python train.py --n_layer=24 --d_model=256 --n_head=4 --n_kv_head=2 --head_dim=64 --d_mlp=1344 --vocab_size=7438 --activation="swiglu" --norm="rmsnorm" --norm_place="pre" --norm_eps=1e-06 --positions="rope" --rope_base=10000.0 --rope_fraction=1.0 --qk_norm=true --attn_scale=0.125 --bias="none" --tie_embeddings=false --parallel_block=true --init="normal" --init_std_qkv=0.0412 --init_std_o=0.0412 --init_std_up=0.0412 --init_std_down=0.0 --optimizer="muon" --lr=0.00255 --lr_mult_down=0.7 --beta1=0.9 --lr_head=0.00633 --warmup_steps=0 --schedule="wsd" --decay_fraction=1.0 --decay_shape="linear" --final_lr_fraction=0.02 --batch_tokens=32768 --seq_len=1024 --doc_mask=false --z_loss=1e-05 --train_tokens=350000000 --steps=10682 --dataset="wikipedia_en"
MLP neurons of a small language model. Each row is named by its layer, matrix (down: output weights) and neuron, and shows model dimensions 128-255. Each number is 128 + 24 x the weight over its row's rms, rounded and kept within 0 to 255. Numbers have three digits each. A neuron's up and down rows have the sign that makes its largest values positive.
A block is one neuron, or neurons of one layer that tend to fire together. After each block is what it responds to, as a language model described it from the Wikipedia text at the highest values.

L7.down218:153139102137122121165127114052114171186095137137139128131152151143129126104126128136133106133148145126104152145113139105138150145122103119164135120131097148127162139161111095132155103075129156150121181110136151179102089173096111133132154153146129117156096129105113151114105151110103145119125127128106134123159189154114136140097163150134101125151125136163139122182121143102118132141145
L7.down422:138100131140151072130125098137142132136163109107161159078140133144153108137145118142141117142151164116107125104150100139141157078112081170126142120149198147123138127121135125145151145128102135118149107101134131145168155145131103134121126105123125096114121172165124127102140147114140116142101121118130110059140127164141116102151123078124109111121131127102065125123105122120130106106118
L7.down895:132124118129132125077121175152096107134105103112130136160159106112111096169097132112110107157115119121158159161112133161125139131143090111130101134097128170136120143123133134120111087097113105129109138133144154118128143159128130104132141048148152101126110130141116047118134074151096137185104103099149108114127181117146111149133159116116102126122115180126114115111147105142180112122099
L7.down1283:107134142142200122141095125132153096145130071141127167116113132115172092135123115159118146098121120119109137146107116109133116101118144107112122113161130128097077166130167130108125177144140162163136105132114112126133112175129130147129144160115148109106127119144130144155146142143144109130110142059116151174110124147105076119126146122101154129107163101124133090156105106078142138142112
Responds to: Relative pronoun after plural noun. Fires on that, who or which right after a noun phrase (often plural) that the clause modifies, as in systems that, students who, fields which.

L10.down34:117127121096149104165127114104123139124145154131135175118135150127126147120135124147124142152147101146064101130118090103146096118126146163116145111145122171106143136115120113099140085116099133124107107111106180104129145151168194119094096101147127130111095096143114172145150130136116117124099128145119113129103145191136155107115140135109099159108123157132125121159116117120176181133076
L10.down111:138133149152142078126111139190132094063117098139137117154126123114126144071135147125139118134117126111137091119141155117174149110098134128098150108127129161102107120167105157121103164130132138142122144161110176106100149168144129153156138147113123100149117133111103145153145115148108101115156104153120143129137167151163158128113129112105125173108097120128094127133085137104128158082105
L10.down207:113075140116093088143145117153132094155139096126121082148107125115121121098055112174129151142142134165139105122131099141148096076166096134124112149105121148099067136156167117105118147096153157157153134149084129137136112126127093095174153116136123151119169158152152139140171135104121129125098101160113108126144081100086148150110128196097122121093105137092100114115151141175130143109130
L10.down226:133101136137120137072108176097170159124139080139155120068124126101115127142120118125166098123178126100141134125136121099125172117119146145107147134107131135175112135166179141143134123123123112109153076103100154149142166136106147159093129134169097106098149162137097125127109109149111101119125048112138102121091080109100125088089154129125127132133112118166128124107132165116125155119149
L10.down331:103105101132118141119107128156113150138145153146098107116077148162127120118151155158095145128149114146138161128125140126076102096090157118098134139155181164153096121147125127116086166140123154122120125094136146148128164131129134084140107114150134125107100081089136137152147159143163122091110119149163133149088125140118137134115122104143125133100115151160114123126128169096067140164148
L10.down335:137125134106135143089078136127135111131098147136147130094130162131208127124102152158129145093079121105119110139136123097127081130082110121136093144138135091095102114090102111113175149134123149158090135144159127165181116137131159164145100138140134111102156171096111153087136109135158091137131088107129129128140139123117146143114125111149091081142087140128093104176145159174113108108078
L10.down509:137136150110127127111119139131144143096117130147096111130110128121098153105134155114182150084124159122090142161136143118129149085112140156140131100109132146176110095135154151140089143165137093140135147109116135139133093101152150182102082138138136154155112121133135128174111097067126157099133122157142136099118125114131162119143149129126123173131119153141115149172122132163121137143072
L10.down604:110151085152196096085128126092124118137147125125118113173156088132114120105109125103149095156103156167135134102120126172147112149096136098179148107089132127133102125107106166137133108105097131130148126117143105128120128112125103121121143161093159109159121146105130127103110134153095174122101147128132102105123124151184124110139146140096100110128132092145136160117138077117107082168110
L10.down626:120154111143129159098147148126162194145120132179098102121163149128144113110138081124103133105128094143126102174176068177121131148165109086116153116098130148144130111172176133147155154144110133118131118098120148131153124110155104116084102156113163138143118143137118133124110128106136118088134127141151146124092117102140106121103098150149148123117123125168136181156123128116100109139104
L10.down660:099079161122173116098093110105162162134101163129095111119112144111116123130139143140084174152182111076104111156095152129108175117143109117142146164119139169140114113126126154130132125177148143125089113149160116157136113124142193136103072145139147116136147110097109138086083123095119133103146141148116116125134155132148132150107159130135089118160154120150130120180070131122151115188117
L10.down699:183112147069114122125110159175142127175132133100142106168161104100140146149116116127140110077113123105183130096106126139131146122108125141122153201117121160146127101123138152160095117134137158125081122126141144098163216088120102154109134184130130145137123139104130168134085131151174138099117108072155124164137097134114100129140117153121133120132130125134162152140145149111147113113125
L10.down858:139111141081111115129149129074136132148111169137090108146108099079088126155117118127138187134136140119172147138118119082134149150126121115094180166120150105134098145121146115146105108165154164115130128078116095156160112126121149141091118119154133152144132130126157105139090183139144106126140108152111123130160158116157166159146099123122101128106165109174136107138140078148155134139129
L10.down934:126100131126102135105174157150121121078126125176095156142114109114073124137138119145131131142146124150084146147163129133132107131075122123140161100117124094126125136143156122074173111134145129127113130120164127114119138123137109168151123116153139137172138112154114119092162126128182163117105106150156126130137076119093115098193176144139160114164114132146101140123099124186099116109100
L10.down1098:132117112140136105109155133144136115114143159061118139122134111108134149127123080147093120148113138129144151097107136162119119061077151131139159111096113145160093145166074130150124103139111156120163111132126164107164137088115144108098127105144139137146145115103135118144099152120112125151104172113127132082090111138154120124167104179113144114145168132124133109131104111098115131144131
L10.down1101:111113097152114133148127125142130160131104084171169150133150093103171119109127144148097131107100125142102160121105079117120122121078101109108088100132154147109127103148135144097140138123157117110117125111139122124094137132142114133152106101125096125112151136072148157129133131096131122152140158120124123112130148135146105097156130151147095123132113174110133127141166167166129130125088
L10.down1123:099148180162092161176192157153119115122146176102094094142138121149170128128113122136104144150099132137140109147158133116104141156085147129124138136126128093141123130120167089177117085157118119140112102151113141141112090073132116108148114122102151110131144138082114158126096145157111104130170119105140111114156139146110139089193156109160101136132130142156115121130145121139092083163127
Responds to: Table pipe after numbers. Pipe separators following a numeric cell in wiki statistics tables (league standings, career stats), such as goals-for before goals-against; weak scattered word-piece cases.

L10.down109:110091102128174108084102154140199137122170116115147142119142110095140117148103141164110145161113117129157148112137132131086152111152148116094119124139114117146129138150129159125141085126135134144154099133165132158120127144113120136130145128098166123120130162140156127126116117135125134107090174097095132157118128162129129145084180114071105154157134137113122123126153117112156137139147
L10.down150:160152149128150126105115092147150104129117138133067133122106134166079119127104115119162148092134122161109110093113128159063187140143125159134123128098114127116104146108151139137148130153106114108121125114131129170111189135116114118120125148155123087110138127169158091158105139106119133134148133138151142081132165132125149116102132132090119115136113121173130084093131144111132117118109
L10.down268:172094137133117155122143124157133154159177186107106122104146167109135161125103084120119144147116089128131150141113150131101152129128120110140112146133119137184114166140144133131143111145135132128140117170126122087124136181117095138129115108145115132144158119155112144095130144143144122119080132119166149101130134181152113113101138096107091127130148180163089174120145169111143131145106
L10.down305:107134142147138146124124158167095161109118160134127099140119117140113113159166152130148098132097143119129172106127101150138153125130130122132121173140098096164096124194117135153161135121120096118101138123175132136130110173102102125096169163142171147126146112125194115150160126125116123173144108144124115117125136146151141135115137114157121108179125097125138103162123123125117135094117
L10.down443:116131156128117114130096127119100108111129163127124112151134166120123166102151157124163129134132071114152170144153103158133091120158107064134113160121129122131121122141142136113150159110111143127144110110132141138128110118145154139128113102179141163184096099185134120112147184095120152130144104160140123113091097152106117132103144082136154108125142189152111097107124102157146142113177
L10.down502:133126098161144137120100113099113151115153136111118153118094136170106107159140177138092111142093116154138141138123115127115104147096117118114098120070139116081127128142152099096100136122116180135117110140167128101151119111111112093081114113146072120120156145103149116076137086111132083131113115112210110125117105148115091139137124129099096098099128175116165136140151132153137125175136
L10.down678:156118140087126142127140124127098205103144131143108101123158168147159130087142110122197121131168129124093151096137126148160129129113131111089125164110150116123133158136135110143107119097103148112107080098128160094125131121134076104125112118138140073141138089144116150129140146109096133144113158144090140115119168150099143102156120128166176139141127137149157184145153137122130156156122
L10.down738:111156116093141158125099100146109126110102156130153127110082169097130138080127140127136141159163143135113142139121127112141118150127117112113151172108120133125109135132175151115105132136154141142089060142144121137113101144163070139166100105152115108093155177144127106099119109121187131125134099129130126170164094130127144104059130122119151130154126135142127163117148135120084111158145
L10.down754:113125148129115123138101157154107131144122121120137183098120145168131119104144128127135114125130092109098156122114136105107126175133170094145091106097086104142165132155117103146168136122095121100141135080159168116139154174135126102134145156121149105125079110151152103135117068153130077147137160121122057154131150149116095149125078083120145122095105124171102169132136128109136142154133
L10.down825:162159106120115164104103140164119139156161092101130145105116142139117116106094094121184143114129106110070149151176129104114147113078135147123131089148139118159175132170102126141129140052139076128175113184122128131129124167124112118158133099134122139121128102173137143140107169165126112098135125140170141137147123151110197117152068137131141129128134146120096125130140150070116148160120
L10.down915:135120135146145139156173124170125144111127167118136145154116135104124126124091121126084102096167164166131122103150107124129116146150138118132051155132122118157146101126116144094132089128121173125144135150147108099178123108081104128156109141202171113101121132133154095121121142124120125110122157091131171121101150143137182136171148152120101102126126137097132096137083114106175130122122
L10.down984:135124111129118151152153157138165109143116079075130131152121138134121120143127127134069149122104124107099077152128132151162147155150126121148151096109116127111152143146133129167141167133142112121114137113111113086140121170132101138093116108115067151134108149080131094117166119098109108077122144138113100131104117151134139149136105143120155134142101155147089134125139150152149144076162
L10.down993:129083117130102136137134136105141165171117120133143139117148132155114088111107079152116128141124136091119117120123071151113139128149131131118117127152123121132137148150115118117161079128117104098126104133139090153159110116124152139132150088069106097129118147137104095115110066120125161123088141092150133119144133165154115139123093106134119143138141106115098168128146141088158120144127
L10.down1201:115124177125094108144107121129123113145137150157153113159146133116091158144152136151095105141110116151148155123128116125155122133131127066139140107146117158116181128077149084143137097122131080110129102117171148111163156103122164142138160118138093124096162131115080136147161083123132086087173112133108154095130147112069149116167151119110100117085129099123103129121086137097138145139137
L10.down1210:101133124085165167118128140124177123153135143142165131106143129188154111147129144077138115130143135112129143172096130108116138140166089085122145119090123121139110157122089104115147104101116184154079132137150087084085153110129141121105153119101138130117156161135116153134136093131135147132116118105147143140149152093143137114080079080113144165136113104149167134147120129136096101134116
L10.down1214:148144132117138155122111138164123095162122107123136086176118145083139118110115141151132128103134154126126080151132157150091114094115115150136144123150141129143119164135127133109129148098097112119070131107147062142114147133131145147101057163117136126127102148115146116091168152127126116157196115158113126116068125133123169167134122133112106115147119085100109101104109167135087118100095
Responds to: Sentence-initial contrast connectives. Discourse connectives opening a new sentence or clause after a period, mainly While, However, Although, when, where, and paragraph breaks; also scattered mid-word pieces.

L10.down98:112127151140110119143116158141110125147121159133105114179118100132170131165158117130115130109116087123118091151118137122118161151125120132169108146128134119153147122115135149110110136142177173170130148096128120066137174137128116133116152133148125132163117164120096093122164158137153138128155116141076163186119119134104102133124141137124115135114130141099158114154096178116140083124155
L10.down113:116136123169131107118059166188119143121146127139126146167108101136157079143133148142113132112158151148137109118130078110151107081120152131166078107130122124124130109106134112115117133144102146111101099122129186137125140168134122136101109160111173135127149119112114104107106115072168076121126144124109106149084146089144095096127089155156132127105132136097136124137133165153143151142133
L10.down127:129125143086150109121145145127076114154137135165152109141112134109156129106136118125112097142141140117106113113120078077106128092136160098144126100148164096121128136113140132106123098127154126127126161150110135113103127136167115137110109103131125142104138160096130125186116149171152114117113101111081100108141141122121149137145171215128124143147133104128125120110115149089104141122125
L10.down299:115121152094114120132121128125110092118127100141114129062151118159176124131134073163154106089148117120144123158138124151147087122145137138133135113104105152096137173137126089103096135137207114115117088106122134134142123144087133113158130128119151084121186163142099107142117092189123152105135130124115128118074190086113146122099114128152136123116147141113131133165125127135135112159111
L10.down332:120131089164123151118111101142137141132125150122144118151120120111134135101132148176150160110118157114136161149140129153112103129108138169137135101166097086155126175158160081127118161121165082130132116112099094150088120161156130149155123116115190107150144173165125102106142131138124167133087102150123137104119122115122125143101124136105146160142152128137099193127132095150142126123121
L10.down373:139113095191112137141134178132121147178090161127091126076096126126128169132148109147138175137115104106142133130135157119137126127124155165150148161070121162144114135099088100113125101158089159102193119141163139148107131089100138143120123146149092143113126142139091133161092120062099127116101112110147125109126153157129102129152080129105125148103127137151129116131136118160166106134124
L10.down641:124126128079118126084168101083125129135130107133125105105179153113078129099120121131155099107120118124096111078172134138138173074119141149137150147142136097163131115111145083095106115100131144180102097125159102107141162148125141126138130104125149105152165091112112131116126095146172089102119117121092179172111131135151142136114135127160130148125091138148147124110151133140109100139137
L10.down664:131094160127097172113123150132102185137071118135166139144135150128151142122124110106130142133165138087137091131125115175107163118126134132141127154140118160158115094127159109147135142202113095166129123136162125125147136125111124119106113095143132132133123113105079123143146127145113141130105131115116159137138146124160128084149124114150106140136136159158121128162091095111116114117135
L10.down692:068120120152150127092128108116128142128121111135125142114122142081158118124132108129152123111159136183134120109125138129098066086142141116129123091167097100095106121127166094162121161117150145132085131137131142115139121158175148134120161159109143086158123160138107112104118091114163119115154125092131144122075133158171112145107118126126132157120148125164133109143132157161116109160133
L10.down1009:123137145116103110149101147137140129129142126119128154134103097150129111158111128129132127082139124124096095134181111107156140095167108129058117109129125183102129106171138153122133123125136104109145045159153159137115150109182122167078156104135115093149117153118144138104143150098114115143185132160113159111148146090142164129120140117110113137145109120175104093128161088123130095138121
L10.down1043:124094142171132129114119108104097097150112105109092141126116130117143134148177124140154148128128126129160121158108119120117096083164127104161119113169114108129120112109156174136118119098143066153147069133127080133137115145122106139111114134168118090182124126162125129094117111106138084130123132160100158126136129115122111158070189157100112136101105117101120118102125171119103126145160
L10.down1070:119153168150154124149167126163145176119129149095124150119104111124081100154094112101103101141122136140145083117097144118133150142087130120131162165124112127142100143124098125071159129141178137128117113101165130136093128125118115123164145119063163146158138154092161144127107136138125151120156112080166149134125125097155109155151144108134088120111187116136115122122168150089158111179129
L10.down1175:107142149095141129095137135167111134145120127147126121124132079148149118164092100106120098118088134140125148139125106161130143132072146134120121161142118117137118156123169110134110161124116145107113068149133126124149115132126086133105131168136123069139192148103151177128158124099160142162117107153139118131130148093149169154161112138136159126132137136149140144131127085115125105115143
L10.down1176:128074095069109122120121139108130157166124152135127139117122111116098130094113135164120120146175142124120131137093139155106120139129060157133100109159096130133125115103113146095157121115114117124180120142106093099129110122153120111166060163150111125099167145107109122136154096142127129134148108124098077161093128114193143142172174091116144119122125122123110135166083147138130101138139
L10.down1278:133123097113164147169138113081128140165125107123097114110147113155159124140129139161133153158097119135131122133107108092099144177137111113136156147143104170133147125130121156116165130136096076100128105154149108136114094141182145101132153125097105116116089133179127091145160123100108130180097119122127102140106129148144088099134128123146143141142113145147125142157127181188130114139138
L10.down1340:104129159112139114121122133091193162141133185120142097137134136153113138146140132145151096178144150189115115092124132131156143092132100079173120097124126111115139116124116158145136142126150138142087090143135129114107145121148134167120125122142133134200082127069094129128088111094095103159160136103137113167129161143124115131083139103142091155184101129148131139156123097181117137131127
Responds to: Plural noun endings. Final subword pieces completing plural nouns split into pieces, such as theat-res, writ-ers, crit-ics, musical-s, detect-ives, mostly before commas, periods or "and".

L7.down53:138130135120131123107124101153133178127116139116106126155128104142146156136154103148122129124124137098120163148132063093109107121100112120125154128105151123127115128136113108094113144112083143116114100171101107093169172124119104125118132115154139123099155102113142131140096140140086092180149082098131121111148193103151124173119102128117138150123089212126130120126125143124138172138125
L7.down142:162124147151086114115160125116139121175135117154179152146149135155125162109147155093130082088128079105111169132160118120148130152138114105142150153160138151134124099143143138137111106134118109113121100127133120093180148060170111148140132114147119088126155128151100102141130090115153140124111174126118120132091145128123115121136083107132088105134120193121128142134114128154135121139104
L7.down355:115152119156120135146122170125139118140115142108138126087085100122117132105097104108142101142151140101139144114136140122108121088105125150151138157107084117126122130110120158177154122087152123144102115117153131114170120111126125148174124074096147156117127168136109139178148119144147160145119123118080167148144110102116130155066153094107136166106133135097163085207152088068131128122112
L7.down526:137154114155149099155131132147138145153123147160169100121122125121137099134114105183130116153150144118143167153126102122134114105138146115176152139143108114163139154130093135129129124095116155183131126110113119096164138156142119133120129129161132137080087120085124098114134094150130146103101116088157123145144132100077122112079122131127154189123169152134112101126072122091106128151107
Responds to: Complement-introducing prepositions. Function words like to, by, for, or that which open a verb or noun complement, chiefly infinitive or purpose "to" (used to treat, required to own, a plan to reduce by).

L17.down384:139119117142128121108117144101100137129129090157142146128128160129108121104140118131130144139160144134110130100086132160110131102102091125191124113141139107142140103142133102102145121109094144127119124154136143125166134183131108102139093139118124107100107128127183116170135110124109135109134143111122135112172137165157128170116114108117102108089145118081100160161171081154183114071145
Responds to: Table cell separators. Pipe tokens closing a cell in Wikipedia markdown tables, such as after a name, score or place, with empty next cells; also commas and periods before dates in lists.

L10.down212:153159133100080125115097149118111148100092138125109121107099135127107114149104156086152112109115134114118101126163114122148139127155128125165118137129130102124132090140134170123118121118169132080144134154107103072123165106147157166120123114125127145117120158126111144128138101121160152128134123119122110151152189151109117160065155128135125138179137145165108122129100154159082141156157
L10.down399:121139103109119118144128146113119103112127125151087121091122143117086117109084096124138102101174140147088119117129112113109121126138156137093138102132082127143106132165131099151129162072153128147126146136095168125127148144129112088143140157146159120131137097129067095073104120142132157098118135150141127104135152119082165161100130130125123137067159109123111185130118165105127146145145
L10.down450:091139191195144179127132129121139100138121126109096165126123108124098136121159159116160131124145150126128132117131112151106137152106119124125130139108117100126126130095098136103124187108107123152120102090136130138122140104092138149114117121113192158139190130113116148102145103124103114130120066116140104169164116147187132119148123143151120121153099111138144116138120154154110151120115
L10.down474:111132122169145089096113192164153150118106122142078160094132117126123118102118106108141106104145131147090130178146140143106169139149137172140091127138142101151105136125114120113115141137144031132083096140149071115118158127153121142108122085141090138113173117119124128146092120100115148117160141143137134125120124155130128177123108132125151112112126121154112177114183139135140136132121
L10.down546:150104129157138154175142154144119123116157152125101177139131113153123124120141134129147103118084135109150163136128119146130090137097114106121148126117122117143154149130124190166153112144116133151170123116146151148130111110107165112121159106158180159126099146069127165125132133115134136116148126118130124119084179103116121141155130120116147138134115157134145118163135144095133126109055
L10.down698:134127157132137095137140152149185145157171099131175145125112112169133097086138099096118097073108098136135141116103115151107096123112145135109132083082125114169149127136114145173137112139087145109125102148157136103149154130162132115069124126134124143141147197156128148140130135136151154130102137111151132122135143107080111092150154139122150163170151119168128109134115102134144105132136
L10.down761:137163147078140106083125140114156158096090143153096122122113144117122086149094121127146116138134152116115194141122118131137137141186153124161150155118120152143143169111123097137128136136131078107109132131101076123127155153131107100094175100170127138149161137121098113149079090087150123148112119138101117142097124156141140096139121214110124129130114137121102146110113089158121158123124
L10.down796:135163154123160110133137109124156162139112149155102113134175112154144154154125161101155144124072144071131128125128114133108152109110145135127149148087143107143140097109141170120140181116117134130112115132163100097106133104140141141133129164163130116092097131131125113135151152079117159177134131122151150084133127096126094115131146096134154165147109138128149139111102108125129112158111
L10.down952:121186131144159132129153136105144125098147134174147156126130134106079132116170141132117107147150119136119131146102106140136136134181115113124122149123123142134120099140130124168099115128164142172117101064117131093149080099110158172152138123093179160109108171117120121104136081093138164115122142150165110097094150125136154116096061124125137152081160108127152120129110118173088101130153
L10.down956:145119126106092150142110182156134133107128096152122163138116146140136089157124140120129125141121125126106162103116158121127144150098154129111156131119134183165128141147135164133150073132141128101114114100135137122120132105126075113104142138120147112090078148101111149159173119109127172149163095124053119148151102117173092102105108168140099144104133124141123151133124180135088146125118
L10.down988:111138165128133119108133143152135114119110117114078094134144104102123143161139138129080133136139106172113146154177159096135140122121134147163125083131089142108095076087110127135140103107120180112112041147093118133190150147162176094130182111137079117102122158092128097078157147156142141138118117111109125143123143134113148153160117123133108152117067137155122104126130134139147140105098
L10.down1061:147151139128181115090123126114164127111135143120141152112108132104158101118092108168129133119122234144151134106134113060147100118123138114149144140153143167159124157149148143107123109106112168148109119130136118075149092144130121104145121148095157109109144108114116134102152126109130128141104137072135103179136123170119124079115138124083104119132063165156113119116152135152154112109111
L10.down1076:112156129195141123132146138133129120159151114149088149121141167114152122100106119099123157137145085149159108141105104106122104150122145102121118130130121104137142087131070140119122145141094155127082162098189147153167167128144135123081106134102132153114121125079128167116108139098107151130139142108103141120172131112137129156082098114106134126123125097140087161146089090124138125120117
L10.down1092:117124129138159098111110134178132165111146130127087110107114095120121129174164100147152129134143156144176146141135150129133136118168123145107136122095149114124111156131137146171125129133155126164155137120104159127161149141133157132124100119118157124141101131122130136151148111093111109122143129138055135160147123111142117084099115110075127133103157095127132124117094083185155152143113
L10.down1294:144126111065155108135096108132134114144084117148177157150094107160089119143153167117137120138149124088144124133119100138145140169130158149115099136131164161120155095128118111096149148109138127141103073132173110168120117128124100148108129140135145175147109105123125110100131137126149108083093136100121151124129123083137105124082119090114146145122080140132173135114151172147118150135124
L10.down1298:173135102099080112160139135116118120145127096173132102106148130184144132135124124117108116113112159129110131143143162126168139141140118146103098154184123128157140112086141096154118130113142107146107079116141121141097122133143102124111138117082120117129138137143122126195154095166093101140114160088088144111113130109160095104157142108131096124114141087090145115145151130123142150130115
Responds to: Year-range end century. The century digits (19, 20) opening the second year of a range like 1970–72 or 2023–24, in career lists and tables; also "for" and "to" after nouns.

L17.down911:132156121150115133141113177161097100176105125157149105138130127080117128127134130119125144113138118142114133102142143118093167100125152187163109172126087078138104125110143124111098121100119118151104130108110216159118151134115157132097141151144130142063135135112095129164131145124129103148121133136119149169143116135171159102081147113135151090112139137142186123149136135111138130167173
Responds to: Relative clause openers. Mostly that, which or who right after a noun, opening a relative clause (statues that adorned, books which helped); also plural noun endings such as -s, -es, -ations.

L17.down446:152163125137120092128125130134120077114099123174120119126133143125090087126126163107136106107121150131083122102095126072114133141139117138163109122125128108108148152082116100149160138093121129139155118072102141121148157151079069165139136136106150106118087143085145123108119117113105133150137148146171173143161146127125089163084161172144123122112126140177171101140131146103078141113152
Responds to: Mid-name function words, year prefixes. Mainly "for" or "of" inside multiword institution and title names (Institute for Advanced Study, Toys For Tots); also "19"/"20" opening years, and mid-word fragments.

L7.down6:141110137111115133173135138117147137093155122145123108133149156119123126098152148143129131149101134138125108136090107116116107142154137107117137124182093110126123158125161144136164131104134127114116155149088151116134099165167143134142113113156149157187106113135127193110130139173116130151140144123080147158113113163142138116140187133084094137136092089162140139162091116125125117146114
L7.down748:130171129116123110120088165157157114143172149120133107079129151138121124108088143126124105095142151156146181152131110129148113093090109141090105194143166133146155153124110161099137163083171128102118143144146154128121142112112058131116132125127085155104119098061129102125144157131150119138132146156167119119134133119157128144114117100113131106158146156180119134131104115156151137134144
L7.down929:122102115121154150140146128155116106127084151137104131115117133127141181106072109117122146111148170163172110161148123119142109126124143125135117129148105083154154114123133060131112114133122124120169121153138124124145108101096121155148155148110120080120080130125124126124121097140146140184127121113112137161140135147090160108126148151136105126105115124101141139107152118134101182133119
L7.down1124:138130126122123095169116189122142089128103108070173146152143160108098134124126140142131126139159155124111121157146120160134121166128123132128084095132146201146155148120099122170131153136089081126117123115099134132124153121166170090110099102163161124122101137082174143119163135128095133136077157090083136146153142131107169121137148120144152139133127068088101127117117117142116109059148
Responds to: Table total-column cells. Space or pipe tokens in Wikipedia statistics tables just before the final total or aggregate cells, as in 23 | 4 | 268; weaker on scattered mid-word pieces like Zürich, Wilhelm.

L7.down225:064142114113109134109123136138126113180137109121157164106110121123132113136132122147158156171107119156107136063117110086114134127115125154114125130120126160166177116165118110132133142107127107183114101130135112112133120163108139135090164133118114140112157157176123140138116183135138112147112105116095122095154116118136108186099123147097091151120150097146128145134124142132167119078120
L7.down678:136152129167129124138110141115138131103110128131111125100107122090118126131149119133114141148109128106111122087128209107131115119116131134099122133124096167121091116102106138117084133119094105089102148151166124120122089164104129080090088103164136147121108159133136110119113136144121133130091160139121119126137137132082151140115141135091139111132115121148137154068105124172164076081114
L7.down731:136125173101106081140116175123097168147147094090135159146103097104111095151112104118120107143101142103099137157141145103151126137159167127126125136128156144154064111117104119119101123146097151113111074122136158138116164160139105136111145085137127134137115134198136129152107158150129103118111120098131130136141151129135169137110105092103138168153193071135141144116163106122131134152156
L7.down776:102147113167124113102153121159129117144123168083150151119134133141110114122110143115132085135129110094097171109146142124075138112126121112138164119088110167153150099126139122082104155113118110125079157138154109120122123150128144065176116129128108129126085160145131146157118142138160149174123125126095106059133134139125115172154094112090109154122126115108148130145111116097129109147102
Responds to: Clause-opening connectives. Words that open a new sentence or clause, such as Despite, While, Although, In, On or but, mostly right after a period or comma.

L17.down352:125143122109091110127154130092160099157130077125090101105149115112134116095106110096167142131129128099128154080145089153095145099161139153157159109102133122148085153151094160178101118113139154081162137119143121114169117165118151112102107126118134146145146113148101118138137142140083106157139147114158161168119101091130119146074179166135113124102095134125157104139134112144135108127133
Responds to: Sentence-initial clause connectives. Fires on connectives and framing words opening a sentence or clause that sets up a condition or contrast, such as However, Because, While, As long.